Weights of a small GPT-style language model, trained from scratch on English Wikipedia.
Training: 148M tokens, 4517 steps.
MLP neurons of a small language model. Each row is named by its layer, matrix (gate and up: input weights) and neuron, and shows model dimensions 80-143. Each number is 128 + 32 x the weight over its row's rms, rounded and kept within 0 to 255. A neuron's up and down rows have the sign that makes its largest values positive.
After each neuron's rows, "fires on" lists the tokens most often at its 100 highest values on Wikipedia text that the model never trained on. A number after a token or word is its count.

L7.gate141 [ 96 189 105 156 121 119 150  94 172 174 139 184 129  70 125 123 119 117 144 127 110 128 119 168 146 159 102  70 156  90 180 135 148  96 109  68 184 192 134  90 121 106 129 124 179 102 141 141 175 119 137 118  76  74 186 164 126 153  63 131  50 146 131 116]
L7.up141 [113 138 143 127 149 172  69 182  77 168  97 153  44 129 128 152 125 110 126  97  83 120 124 134 117 127 135 149  66 104 110 144 145 117  80 125 138 127  88 144 110 148 187 121  95 130 134 115  76  87 107 164 151  90 181  80 151 186  72 160 147  65 131  90]
fires on: "." 21, "i" 15, "r" 7, "yn" 5, "re" 4, "ir" 4

L5.gate41 [131 115 135 113  91  89 124 109 113  88 133 217 196 120  81  84  97  94 150 118 161  84 166  90 180 102 175 117 151 115 111  72 149  79 106 132 109 133 134 112 100 135  74 123 141  92 164 111 154 109 155 113 129 136 152 134 145  92 133 105 136 170  84 181]
L5.up41 [ 39 152 122 138 140 181  93 115 146 164 100 130 117  94 160 133 144 153 125 137 131 163  96 120 150 140 104 135 124 128 136 108 116 174 122  66 132 115 200 161  80 132 154 112 169 147 147 121 118 224 120 195 121 123 145 143 125  90 117 159 113 124 156  85]
fires on: "." 45, "°" 9, ":" 6

L8.gate282 [187 123 172 121 100  80 189 146 137 161  94 113 122 106 115  99 119 108 170 120 144 129  82 139 126 123 136 114 107 122 162 133 199  90 139  68 113  96 207 108  91 168 186 116 114 120 141 128 118 171 175 145  72 147 135 136 103 121 153 144  92 125 156 103]
L8.up282 [138 172 156 122 116 175 173 185  69  98 138  96 158 147 144  97 176  74  85 143 144 138 155 156 126 147  68  94 164 114 148 154 171 115 101 112  80 160 139 169  43 140 120 141 123 145 102  91  72 106 125 144 143 105 168 165 127 130 131 103 122 124 121 115]
fires on: "1" 30, " m" 16, "re" 16, "ow" 8, " (" 7

L5.gate214 [101  88 141  64 135 136 148 140 139 105 132  89 157 143 162 101 138 175 176 146 128  93 115 124 183 128 117 124 162 160 106 147 130 109 139 149  57 177 140 137 165 124 144 180 130 155  51 107 120 103 157 124 137 159 111 112 100 139  88  94 125 124 170 122]
L5.up214 [148 110 162 172 110 159 138 135 128 140 168 184 110 140 143 105 108 136 111  96  80  93 121 124  84 188 125  96  88 144 138 164 141 140 105  60 102  77 159  98 136  93 137 140 133 195 110 159  81 129 150 151  94  89 134 198 183 124 105 118 115 200 139  29]
fires on: " th" 30, "1" 27, "ran" 5, "th" 5, "9" 4

L6.gate33 [130 201 115 143 125 106 112 152 160  84 181 133 155 135  81 131 192 160  95 151  68 137 156  78 103  99 134 124 133 110 133 198 136 139 194 127 144 172 193 131 171 194 145 119 114 107 138 126 109 147 159  97 176 147 135 151  87 180 117 171 103  83 109 109]
L6.up33 [135 160 117  97 126 138 115 115 141 136 103  88 136 186 172 143 147 183 172 168 117 110 149 132  81 193  90 127 166  47 132 145 158  83 137 118 158 168 162 146 113 164 141  65 144 186 134 186 110 144 135 116 166 123 197 150 144 104  80 132 109 116  82 140]
fires on: "," 54, "st" 10, "3" 8, " of" 5

L4.gate211 [116 111 121 150 110 122  91 119 156 136 124 131  79 140 139 144 181 107 142 135 172 140 187 200 137  92 145 102  87 182 147 129 180 131 109  93 169 150 141  74  71 148 106 175 159 121 133 107 152 120 117  86 115  80 128  91 186 110 110 103 116 127 137  80]
L4.up211 [ 94 131  71 129 138 145 107 110 175  91 127 147  97 114 133 116 126 141 137 169 137 116 176 150  84 122 111 122 120 146 176 129 122 160 123 128 166 167 112  99 136 152 106 143 142  96 110 124 163 134 113  56 145 106 154  91 128 151 171 104 132 110 101 148]
fires on: " on" 70, " to" 16, " for" 11

L5.gate237 [137  86  93  89 154 153 122  76 140 117 173  96 126 147 164 149 107 182 165  99  86 152  99 177 118 143 142 108 156 173 128 135 133 133  56 108 115  83 121 144 129 124 107 138 138 115  66 181 106 117 107 120 147 158 118 179 146 127 141  98  67 151 151 108]
L5.up237 [153 120 139 122 135 154 105 136 132 113 138 141  94  96 176 116 120 138 160 130 104 145 142 174 136 161 134  59 186 139 194 193 119 135  60 119 112  92 137 123 170 188 126 119 124 160  98 148 106 110 116 132 176  78 127 195 141 116  90 135  28 155 157 132]
fires on: " th" 26, " in" 10, " L" 10, "ext" 7, "," 4, "th" 4

L8.gate151 [148 105  99 138  60 124 156 106 118 148 122 145 202  99  87  99 152 165 154  84 143 103 109 129 159 117 127 148 174 132 176 125 134  62 147  68 123 123 136  87 109 164 130 166 216 190  94 147 141 207 176 107 164 112  86 143 174 127 121 135  84 181 123 161]
L8.up151 [146 124 154 154 143 106 167 159  83 171 156 120 112 122 150 114  93 132  44 151 106 132 132 127  68 136  37 143 139  95 175 145 188 161 144 144 123 149 110 144  79  76 153 104 218 152 120  73 150 109 108 141 128  99 122  53 134 121  97 120 138 139 149 119]
fires on: "2" 90, "1" 9

L7.gate283 [119 157 148 102  99 198 106 132 133 137  98 137 105 123  82 147 144 179 168 179  72 138 114 151 164 169 113  92 103 145  98 180 113  73  76 167 194 172  64 159 102 157  81 144 161 137 116 151 178 110 126 141 109 162 130 194 110 145 170 101  65 148 121 138]
L7.up283 [116 145 117 136 125 225 108 111 128 119 136 121 122 179 108 160 181 169 183 104  93 180 154 131 143 140 109 114  78 121 139 138 140  52  91 159 157 100 111 115 143 109  88 184 139 144 131 106 132 147 123 145 138 146 135 175 126 130 133  75  70 181 138 153]
fires on: "h" 28, "ing" 17, "ed" 14, "f" 12, "es" 6

L5.gate267 [155  36 100 185 133 155 179 212 156 113 147  97 102  93 110 158  91 123 142 170 135 112 128 137 178 139 147 101 131  70 130 129 115 118 130  91  77 158 142 139 114 109 110 132 133  53 103 210  73 113 134  92 158 113  66 153 160  92 164 130 165 146 136 107]
L5.up267 [153  68  80 194 164 160 156 156 136  96 128 145  72 123 146 160 137 133 156 144 153 136 152 109 122 148 112  92 115  82 105 145 149 132 142 134 102 124 181 208 107 124 124 145 115  93  86 194  81 134 147 144 160 138  87 147 153 103 155 117 139 167 158 155]
fires on: " (" 37, ")" 6, "\"" 5, " w" 5, " km" 5, " g" 5

L8.gate441 [129 120 115 156 110 148 150 103 208 148 165  84  63 131 165 101  89 118 170 140 116 135 172 121 135 159 209  84 188 155  95 132 161 124 123  90  85  50 125 175 113 111 155 127 168 123 106 130  94 125 150 105 185 128  84 155 123  40 135 120  86 125 168 144]
L8.up441 [156 108 125 203 106 203 136  97 172 179 138  93  49  91 144 172 190 101 166 137 155 155  92 155 128 128 148 111 171 175 146 175  97 139 154 121 111 143 110 156 127 124 161 133 113 156 111 139  75 141 172  99 155 110  79 172 101 125 128 115 116  79 162 136]
fires on: ")" 15, " (" 13, " were" 9, " m" 8, "i" 8, " km" 6

L8.gate154 [119 107 163 162 112 134 120 125  82 148 180 149 180 110 124 155 134  93 103 123 178 120 127 161 139 130 151  79 119  88 120  99 151 122 114 144 141 130 166 103 171 172  61 181 112  80 159  88 145 122 126 114 172 117 140 153 103 153 105 143 138  91 160 168]
L8.up154 [155  72 109 103 111 167 117  99 134  98 138 109 133  95  72  85 177 110 207 173 115 110 122 171 187 163 162 128 149  80 172 172 104  99 152  88 108 105  87 124 156 109 146  52 116 116 119 117 125  79 135 115 163  78 112 152 139 137  95 134 131 122 139 155]
fires on: "0" 22, "1" 21, "it" 19, "re" 10, "ec" 6, "et" 6

L6.gate86 [104 196 153 197 113  85 118 150 166 149 108  96 212  86 139 146 101 168 148 102  80 134 106 120 138 150 105 127 112 149  57 109  92 108 158 211 130 147 106  78 180 150  83 162 124 173  66 139 150 154 180 108 188 149 171  77 129 147 105 198 110 114 106 150]
L6.up86 [122 186 148 136 151 140 103 137 207 134 122 100 140 125 156 188 111 151 115 125 124 112 116 126  93 116 154 172 118 129 108 124  95  99 161 178 122 131 108 124 143 206 138 166 128 155 114 187 127 150 128  98 189 187 164  96 132 120  66 215 104  50 118 138]
fires on: " " 43, ":" 24, "g" 8, "," 7, " of" 5

L6.gate40 [ 75 119 122 114 129 116 104 103 134 111 156 157 138 120 132  98  69 142 134 120 108 126 150 103 185 198 116 140 137 145 109 103 142  79 112  97 111 134 165 113 121 111 101  89 203 127  91 113 153 130 125 125 101 131 146 145 171  87 150 133 125 133 129 172]
L6.up40 [ 89 110 120 108 154 120 128 148 112 154 153  93 178  99 136 103 138 106 132 109 103 138 142 168 193  74  98  99 142  64 148 134  85 153  97  89 129  87 113 135 120 122  77 144 175 146 129 105 135 186 142 154  92 160 128  92 168 146  82 142 110 126 131 105]
fires on: "\n" 35, "." 32, " Ad" 4

L7.gate57 [113 160 133  79 140 133 156 166 102  73 150 127  68 179 163 141  85 135  32 144 138 123 168 110 108 157 137 166 186 139 129 136 157  90 133 108  55 109 158 107 127  39 120 109 187 177 175 141 135 108  91 104 165 144 138 126 128 117 116  94 145 152 138 141]
L7.up57 [ 80  76 107 125 173 145 187 139 131 115 185 141  30 114 145 116 187 154 129 159 109  99 127  87 195 169 114 123  93 137 138 130 129 125 146  97 103  70 169 128 147 167 113 111 143 127 152 115  75 110 111 145 116 144 135 150 158 152  87 119 121 146 149  93]
fires on: "d" 12, " s" 10, " r" 9, "ing" 8, "it" 8, " co" 5

L7.gate279 [152 136 108 139 151  84 159 133 155 151 112 120 207 113 126 118 126 137  91 119 112  95 138 110 108  90 148 132 163 100 146 126 136  77 133 186  75 119 165 115 162 166 105 157 150 131 104  85 160 133 155 126 140 130 147 106  89  85 150 153  93  95 113 137]
L7.up279 [123 168 165 103 162 158 132 164 121 175 188  50 172 149 171 138 167  92 124 156  95 163 126 130 129 122 134 144 155  81 136  75  92 197 158 163 101  37 160 201 127 188 104 139 120 145 142 105 140 137 121 149 125 111  72 148 145  95 105 190 109 126  89  95]
fires on: "," 82, ":" 8

L6.gate390 [144  95 153 133 197 109 174 142 119  98 140 120 125  95  95 130 152 143  87 177  88 148 178 107 136 125 136 117 144 142 153 142 128 130 147  47 134 117 188 124 152 127  97 136 168 131 193 110 139 141 134 108 158  85  73  92 132 164 144 154 183 142 129 185]
L6.up390 [166 178 112 135 111  76 155 107 133 110 146 175 155  57 103 124 173  75  29 191 184 132 182 110 119 126 108 138 112 109 159 143 167 112 158  96 120 133 151 153 120 122 124 105 224 138 119 132 158 123 122 133 158 108 132  81  86 123 112 117 105 133 110 127]
fires on: "0" 54, "1" 21, "2" 4, "7" 4

L4.gate267 [143 116  95 111 113 151 174 142 175 122 169  96  89 115  90 140 131 131 185 150  85 142 129 121 128 128 141 117 130 143 157 140 158  57 138 102  58 132 164  93 134  94  97 143 138 132 163 146  86 110 116 155 136 162 130 140 152 115 122 124 100 140 132 148]
L4.up267 [163 101 113 129 140 125 157 127  95 122 146 103  80 128  77 150 162 121 173 175  91 131 122 138 154 128 154  97 143  96 146 144 156 121 161 107  60 142 145 145  56  42 135 158 154 165 147 122  86 102 128 161 143 184 134  74 163  92  83 164  92 148 116 165]
fires on: "," 32, " in" 24, " r" 6, " (" 6, " s" 5, ")" 5

L7.gate100 [109 136 119 113 104 133  94 122 159 129 138 143 102 104  80 102 108 145  83 117  87 100 124 118 138 179 142 179 148 116  89 103 107 143  62 143 213  96  75 130 101 114  52 128 142 126 123  79 136 184 156 120 106 116 168 145 181 122 110 127  92 149 131 131]
L7.up100 [113 136 146 148 110 183  77 141 146  54 146  86 185 164 160  93 121 121 102  87 160 180 132  87 118 165 185 123  84 136 145  75 103 130 109 157 133  74 113 208 163 130 146 124 117 125  97 125 129 176 138  57 153 168 130 118 122 103 157 123 147 144 106 111]
fires on: "ing" 64, "es" 17, "ows" 4, "hes" 4

L5.gate373 [116 155 162 169 144  83 119  83 178 146 133 122 141 147 186 170 160 193 157  96 104 128  96 171 132 160 103 122 120 101 162 108 117 151  73 126 103 160 133 122 149 164 152 136 134 134 162 167 119 100  71 143 113 135 196 119 164 152  91 144  13  78  83 138]
L5.up373 [132 192 137  90 142 125 106 129 128 146 116  80 141 140 110 157 126 111 120 121 119 123  74 112  99  99 126 150 125  96  97  78 138 118 104 159 192 129 135 128 190 162 103 146 109  87 175 128 155 123 133 172 117 185 193 150 184 187  77 126 106 123 123 119]
fires on: "," 80, "." 4

L8.gate415 [107 135 137  71  99 160 130  92 112 117 126 136 125 126 165  21 121 115 142 105 127 180 129 122 117 114 176 194 166  85 138 116 128 153 162 137 151 117 133 124 143 193  64 159 107 107 137 156 145 132  81 130 131 123  78 154 139 115 183 118  90 104 152 173]
L8.up415 [156 175  96 130  89 149 164  98 135 146 154 147 163  69 168 121 132 155 180 154 138 127 115  59 132 178 173 155 166  98 133 125 118 106 175 112 106 145 132 211 165 122 124  78 154 119 143  92 155 125 110 159 182  87  86 147 123 159 132 114 143 143 131 154]
fires on: "it" 16, "et" 14, "iz" 13, "ain" 7